config.toml
num_hidden_layers = 12
hidden_size = 192
num_attention_heads = 6
num_key_value_heads = 6
head_dim = 32
intermediate_size = 384
vocab_size = 512
hidden_act = "swiglu"
norm = "rmsnorm"
norm_place = "pre"
norm_eps = 1e-05
positions = "rope"
rope_theta = 10000.0
rope_fraction = 1.0
qk_norm = false
attn_scale = 0.177
bias = "none"
tie_word_embeddings = false
parallel_block = false
init = "normal"
init_std_qkv = 0.0452
init_std_o = 0.0
init_std_up = 0.0452
init_std_down = 0.0
optimizer = "laprop"
learning_rate = 0.00131
lr_mult_o = 1.27
lr_mult_up = 0.654
beta1 = 0.9
beta2 = 0.98
lr_head = 0.00473
max_grad_norm = 2.0
warmup_steps = 424
schedule = "wsd"
decay_fraction = 1.0
decay_shape = "sqrt"
final_lr_fraction = 0.0
batch_tokens = [8192, 16384, 24576]
max_seq_len = 512
doc_mask = true
train_tokens = 155600000
max_steps = 10530
dataset = "wikipedia_en"
MLP neurons of a small language model. Each row is named by its layer, matrix (gate and up: input weights; down: output weights) and neuron, and shows model dimensions 64-191. Each number is 500 + 40 x the weight over its row's rms, rounded and kept within 0 to 999. Numbers have three digits each. A neuron's up and down rows have the sign that makes its largest values positive.
Before each neuron's rows, "fires before" lists the tokens most often just after its 100 highest values on Wikipedia text that the model never trained on; "fires after" lists the tokens most often just before its 100 highest values on Wikipedia text that the model never trained on.

fires before: "al", "p", "am", "ou", "es"
fires after: "en", " g", "g", " p", "og", "ad"
L6.gate97:578540489492495461520525574538565516551440453533538476505499541506504549507519459522441500495522451531464438495565538472447496445515489539489504518491515490510520512495531510562513493503590464548436462491520519540527484473525541515497440543527486486529533626431481526472445529526561488476515572517475501539445493463489550453478454462476597508515477506536494497461551531547424461469508
L6.up97:502501467495586394389458475534511489486544477533555530524464496474539534435538576499485464462559553492498512490456513432475521601538455514444497494524529547552580553482458500482440552536574452499464541503490414393517547473422496434521475546528503515502503474499530495462529507455464455505462483488482493510519481469479494517598521485528469475518521484461548534493406429526560437526504
L6.down97:475549471453505510541519520510480608506536455444548506443486460438471483562540526454537486601523444473466501489503451558517567544587514573474520535450459531507534449498452487519440575528552479512441544474515560527510493485493444506521522564457524518533499482509504408521474570490487503405500552501548467525511503445445530476430475518472543486530436536505560509492455463468526534526523

fires before: "st", " of", "s", "ed", "al"
fires after: "g", "om", "and", "ul", "w", "ig"
L6.gate111:430496533476550442483498435468466466530439527470486465473562532439517459553525486456617479481480485487522430434471487501518535514510526533518491508425597496537565507517493432447453507463496554514513426514511480533485489530535492512535444500511545505470501549564480490567501523540500495456475517632502560515508486556524527520554456535517564413538517432507464479550425608511438514520523
L6.up111:545545484490515486496474451528539461550502471501496524518474499448531538533473578517546478492427471485511566488507508475523522467495497533456544480527508495449491500543467564515549533504553523541443533487522539523491511369504523409491517481406401459539564498498482581471523528438456490613471503488466515451569532462503494439505487490491480520469460483551551535452449548428494472531530
L6.down111:474486422490525506496527504530501512468490545508492485568508503497515591490490530431548570523522464601504480503431520536615463499517511436437488500512479438547537548461520460536522448500511491518436475506518488454496480515560522538458449533546480537473459476475583466513512531506515523477471501554519502496591490533484437430490418463499438461472496547526492494523576516520488519511443

fires before: "t", "et", "w", "am", "n", "ak"
fires after: " B", " b", " St", "b", "g", "t"
L2.gate273:507516520453540524485482534565493459453433515474564480455428501522541549513503484499523483432580570438479468507567514517500503495528554540580446486481508513442541544495517513440445418453451563560538540539526511504480490464510519449501526486591496529522461467476592421523455432454481504504467488545516494541533562540456443478496586527487476519460450526547432552461469497483512521500522
L2.up273:483521443491458463537439555580494489517588476504520533468440487526507496488497589486525560478469518439396500453537475474532467526481555481529449435483476562513414512513471511466505482495520539540484516458556449600484481551453480567456513438507505504508521500525490517437528467511557429487554496597447489521454534509467457506456536450494539456476495551466421517521525442465494524470466
L2.down273:580530520423468483465507574534463453477525508474458499512493567563587492508584437504469530511453498493477542470535484476541485535554496503486518494489484460482464428471502491549539478499488489439555479505503512574409546512440471485531507488465521414499498502526468462420528573488528527444479484456390512586481458553464488439462545507472509504486448435530488508563449463497493542492403

fires before: ".", " D", "ag"
fires after: ".", " D", "r", " S", " J"
L8.gate139:463455549464518528531506559472525491543535558537484459506477493484494513520469444504551475495527498529489515457455519484453438527399479461556507466499491516455549529497503381571402547484529526485492524497531516516531539454495507532537388494575516457475491528516519459488459471432461537457509380440480512606555557472397499487499578431560442547483459549519469534455475455482518532511491
L8.up139:549496489481494474551579530478466554518497462466477478516516465545460512515496401512505522521526508581496442390457544476439457515487467464470392537440535507557490510450499507514515520527509542491539451480488550502512478519507528538479491462500502484541500460450463373517555545461457508501514454503621570510492459487456490485490484488497479530500606530536516503535489475488474461530437
L8.down139:498476501493533509457482473466490474564514527597514497511484489508463474473471519521523541532517510504574417560448486428519472562368528491438509553557580459529472508447489468480505562545441484528532512433495529514491535540488430491425464488575493540524481473543501539517501455549498474549494391414572507445539489544555448542542493547542423564497480501453525502495539500530582499514533

fires before: "s", "st", "n", "e", "t", "f"
fires after: " t", " C", "c", " s", " T", "C"
L8.gate375:403461482502516525492518502438514493459474496502541569428534493498522476541544484507571520546522480491487572420588491467465509520500504427454485501528522497437497541548509460522550433488532492473527517505482483473530386530520530452492490518548520480510482417495522598479456531502477468501535530522523479501562469488476455560517519578566480528529447584617559489535520519551534451526542
L8.up375:532546478453436494468573387581569552522521456468467580483481485465511534450417579480478506426500504544415496523502580413536485573478499505439502597493510484478513478506508477503420532547559503551506551492547498526483435461533524500441526501502526447449497508494540503495467534505448496481466475471533487483531501446427540537535445492475449500533546480528458517511466492454521493536493
L8.down375:479432464453540430542508478560520516565462534499539541477520497465458503541433494504548530502476558524540461492455525504521418579526585524576502510498547537504476547528472398493540427458502530456493507537480554563531452483551447427436534482534483496543473520493454477492451518509541481522471467532516530387516546493569524472507474483414520489509531453524515506467551562521538493453500

fires before: "her", "n", "j", "s", "m", "st"
fires after: " o", " s", " O"
L5.gate58:487482467440501481589501506501528541480573503501501545475506536444533566508562532479548549468531473521479515501497544484564503571534538514479439530563557521525583495537503469492417465494501523517464479550506510533552481507572584508462500559455512476490541487510536488494563460497512534489512408532498509504554545599450451435536509500489461488527512519559504492478493483516543477547579
L5.up58:448536514414502551498471459435518503483493505533533455487497453508498521560518566572459492538471502547491521566466557496518495483477496499516498593501543451455452473479538455578459480449448577476468593496466542493445454547528570514514513419518499516556510436507516456474570578478588469503523525499563554495473498574512488481523540501510511478526486453454490504524472510537530545562433
L5.down58:542538525458488500483577463512512475644448530467509478548484486489478545513468492523567528510561531569485499465509566553527553500569557560487393465439541417482521432490481447472434558530491519470462532524485427427488481457493483509500554451481496509483493430474501573449444548463459506470473510538514541508459526494440501492480479508537499471521454490526575495504568503506518457549442

fires before: "ard", "e", "n", "ay", "er"
fires after: "et", " A", "ro", " to", " o"
L2.gate332:443512506460522506499435505474498487474470540440404556491487500432472563564432523468588543443559512450492524524478469504484503528561450468562480549527509545574550572600507521465506579529458544486524529516496494534486483523480493535465548515550477526390432509552524478449481504491456522561504482513565475508454561474476525475455480477500479503485483510557526505464600510524531531449479
L2.up332:441460550504437497517455482536398460454496468533498491515486560427494521490422518497523490510513421511455524497459543535518460547535538451430491454508448520480506481550462489527478587545427561499463515593465534517521510481548480511522586530546545563460496488512476506421502470445482456561547467495547500562536518458544461526576481519509476457506483504477543522507504460529534573464598
L2.down332:460479533510521515476440482542438498505552531500447508443498529517448517457479555450540555483531510433509518534502593540523536552520512439486531517521496511554472518500536505547491506461473556523547553535529464512553511480506490500454551536481476510471487498527499444494455478489501546456504515556551485529492533484498471441563502519411439474517504493554535522513551489580520463472452

fires before: "ember", "ord", "re", "id", "ut"
fires after: " D", " d", " R", "s"
L4.gate121:491438540508560448493480497471464473494520459462557543475534517515511440544495537518487496421502508581554503505474547529495556510525564454464582549468510566501468533560487539530479520492497479521474425436560488469500473457573488519500513545496524469543515529515435478482519523499509521510538502507501533486507462523488507514439499480499479500523407497455537457389512521495442480567493
L4.up121:514480485502484453496489523537513476421511442423550470499524498555563486525515541527526488413492558484561529460457530534502528568518460450484576517463492528486499457492460608527557485443554440557543458421516487450536494491489509480525547522475482533542507496488453462524547508515442477456476532490491575553508445479500551521420470497538557484529446536413543442437525548514446470513415
L4.down121:433626544529513535580480578509531477517462459500484466542529532511481456479500516521517582457444489423469453480539485474522424469448505485393514462556498491502575520501500471471509532515481428409472570449520504455431504551481488510545501537544535500480476503522506410486441511497450468494516546493463524471454524452483505459477441537451443491503514396567532501539520462550529516473564

fires before: "ember", "d", "s"
fires after: "c", "ep", "ic", "ac", "p", "ap"
L6.gate45:520525540511476402541528509457521579534499505534539599498505514540505501452521518499470560490519502480527502515474391487524507472536515529445466523487529509568548498536493533491455496448530496496474537463603467570534573436569509467476471582516465547517453488431509565554471509458526461521539494466435537490552479476483519542591527528540506563428438556520497587460521518543560496527484
L6.up45:462526535471491518417521538429472486583491441480454570526493519506557501475554424467498473486511540474500519464535576485413476479501431512542577542485486472491438511503531457546413480481494482435536476528532509529517533434450526565493552473574490486505431495470483536481457492500495487564532494568540526445449512463511492456499543495500554516483476442514531522577460513508526576569494
L6.down45:500457546563485491542410528472456482454512442452583474433509431530448485468499556556545488434486480474529481558515539506466464537515530485617540519486585515484586511480568513471434510507529471508584480544528446569478490554501445494457481503431443468500486593492474442481464525585532481521535551575555531494513500498523450492509445523519443474580505513499530505541503488500450417537490

fires before: "t", "h", "s", "i", "ter"
fires after: " b", "c", " B", "b", "g", "o"
L2.gate71:501516521483490485526430497544452499509508503506501459516438469501486462515487448543522496507509551397553517541563470475481475512587480468507400484585499571502531448505537416406581494451531530463476507459581530469517489493568518542417564508504539481516540493519509534467421431539469545484535473498570534561445495500479503462462460466490419541492483535549472517546504528487505499516518
L2.up71:481556544542516539495451494494449438516530494527538461502486473412433520546502460550499481556533564533517523496505505430442577532510563450545435496558514465532489559537466544469520487433457460483514469432520513500518476556478532511513533521539464427663426449501483460482433541546458416548512451393514511531444491498408509478473533489444442463539495520507506485503495513542535462569491
L2.down71:535510507581529450564524523505398496525546518609506567444463507435523565463575401549509508544495481551508463525449489535436540491476525472520465437488403436539458473436494475518476485509520516472514536466503464467497531501480480523520498530504504489506448509482394481460475523509507462443522563501502492490458526422449462482477536607489527479545496458540443494466465513466560518554491

fires before: "ip", "f", "i", "es"
fires after: "s", "ions", "Q", " S"
L4.gate313:472560443521512505528454484498475465515505444545513489539424498468511509533508511496439552583486528478486417432496452526383497507457493500540501524511496554564495563474468485483491498488482532544469548540494525570486525501522562479505545493437398637510478484507563509457508454494573544536594524535557509475449522514530514478485472443526453533466490465567522501467552416464507521482471
L4.up313:548497446529494498473480443512480456516542496520468449556516510481506499596398550570507537496458532495469520503513513473439527495462543463443472519584485500501553483404497479452518584501440495541459489431463469432486542489555481458518495416526542443512438528494434543489531557451523484511519439479465412579471586531495453519490582538550483479437531494496482502502490536512545564419431
L4.down313:448491440438537524544502498457503520483543437488526524538497467536487523508473508467503454577487504454554469580488494526534510560466454510498490528438444483433581533572551469490509541477562488473441500546488423453499560542442513523514482471513511538471523454490435476519531514518551528443434481532510449549525509544569533634509465431538539422475462532541515496451562582560485536559523

fires before: "e", "ic", "es", " |", "her"
fires after: "y", "ro", "ber", "ou", "ri", "le"
L5.gate165:539495442447484553436500553481505494514510477491504513533492485567570477516453493501502511522459430480441524506493531477509541517522483445445464553525584480433471528477498493522481536450495521494498464525552510493528457524535471425503529544488537490489498473553482426616496475511501517515501441542550511527551531516485461435470473552441488447505569568475517497425551480506522545540498
L5.up165:535435468485489583437544554522584457595545530469456452544522517465506604501510489481447515515506486509519489555512515499555481459441456508458479494461541450485459488500461452477555458564467481435576508557424481544477505435442460500479515510474489505538480509470465468526425553467536545466502492500478473497501535548561530442520491538446519503577479527520626464525504460454513520543513
L5.down165:513500511487525530556485480488426418528466470449417498482510520400460548493517465574512505547443496522582489487522513539512546527477462489490533491524568518547446467521473517498541472499574436513598467481552414561542522422447439480517541501412482515517510534504453501457505489515512541529522547548512520487480455525497537502486382473587540494466480477527505493523451502502479517449444

fires before: "on", "ts", "h", "c", "re", "ut"
fires after: " s", " m", " f", "s", "j", " d"
L2.gate291:529547584467484515488503487458502454518429408590474493527522544505470551538409459510487528527487520476551525473489490503493552467496478462516531539509509464441542528471441517469546536451461515472491495459506486500507553538599562502526535433498443536503481493509456498557445495418466534468491448407536577508472506477449536407493454560526409506482522532560528510428512523487495448520472
L2.up291:555489576563504434493521481485557518482495522635544466486492494553547474625526454531499509528540516446516535519522487489416487486501468442463551506513492495458516546508400543468555565552516465446468490451397453519560552552490434550535540514528511546548404518520455443521470469549532542591522518463479458497462473508494503487526548513475438483461513556511593495488457547460468421472465
L2.down291:488459562458541405462529540467466469462444435475406450513569541508539497534495586488483503507472429487486497460521461423516490501471527439441495478536407575439560512563473507472506494611420439437567515457516504455472568562468490510522527489480510506522499549463504524471500516556456509480506521468526534503439496495544522486431458535468484493519438401501483518483486496497478402520519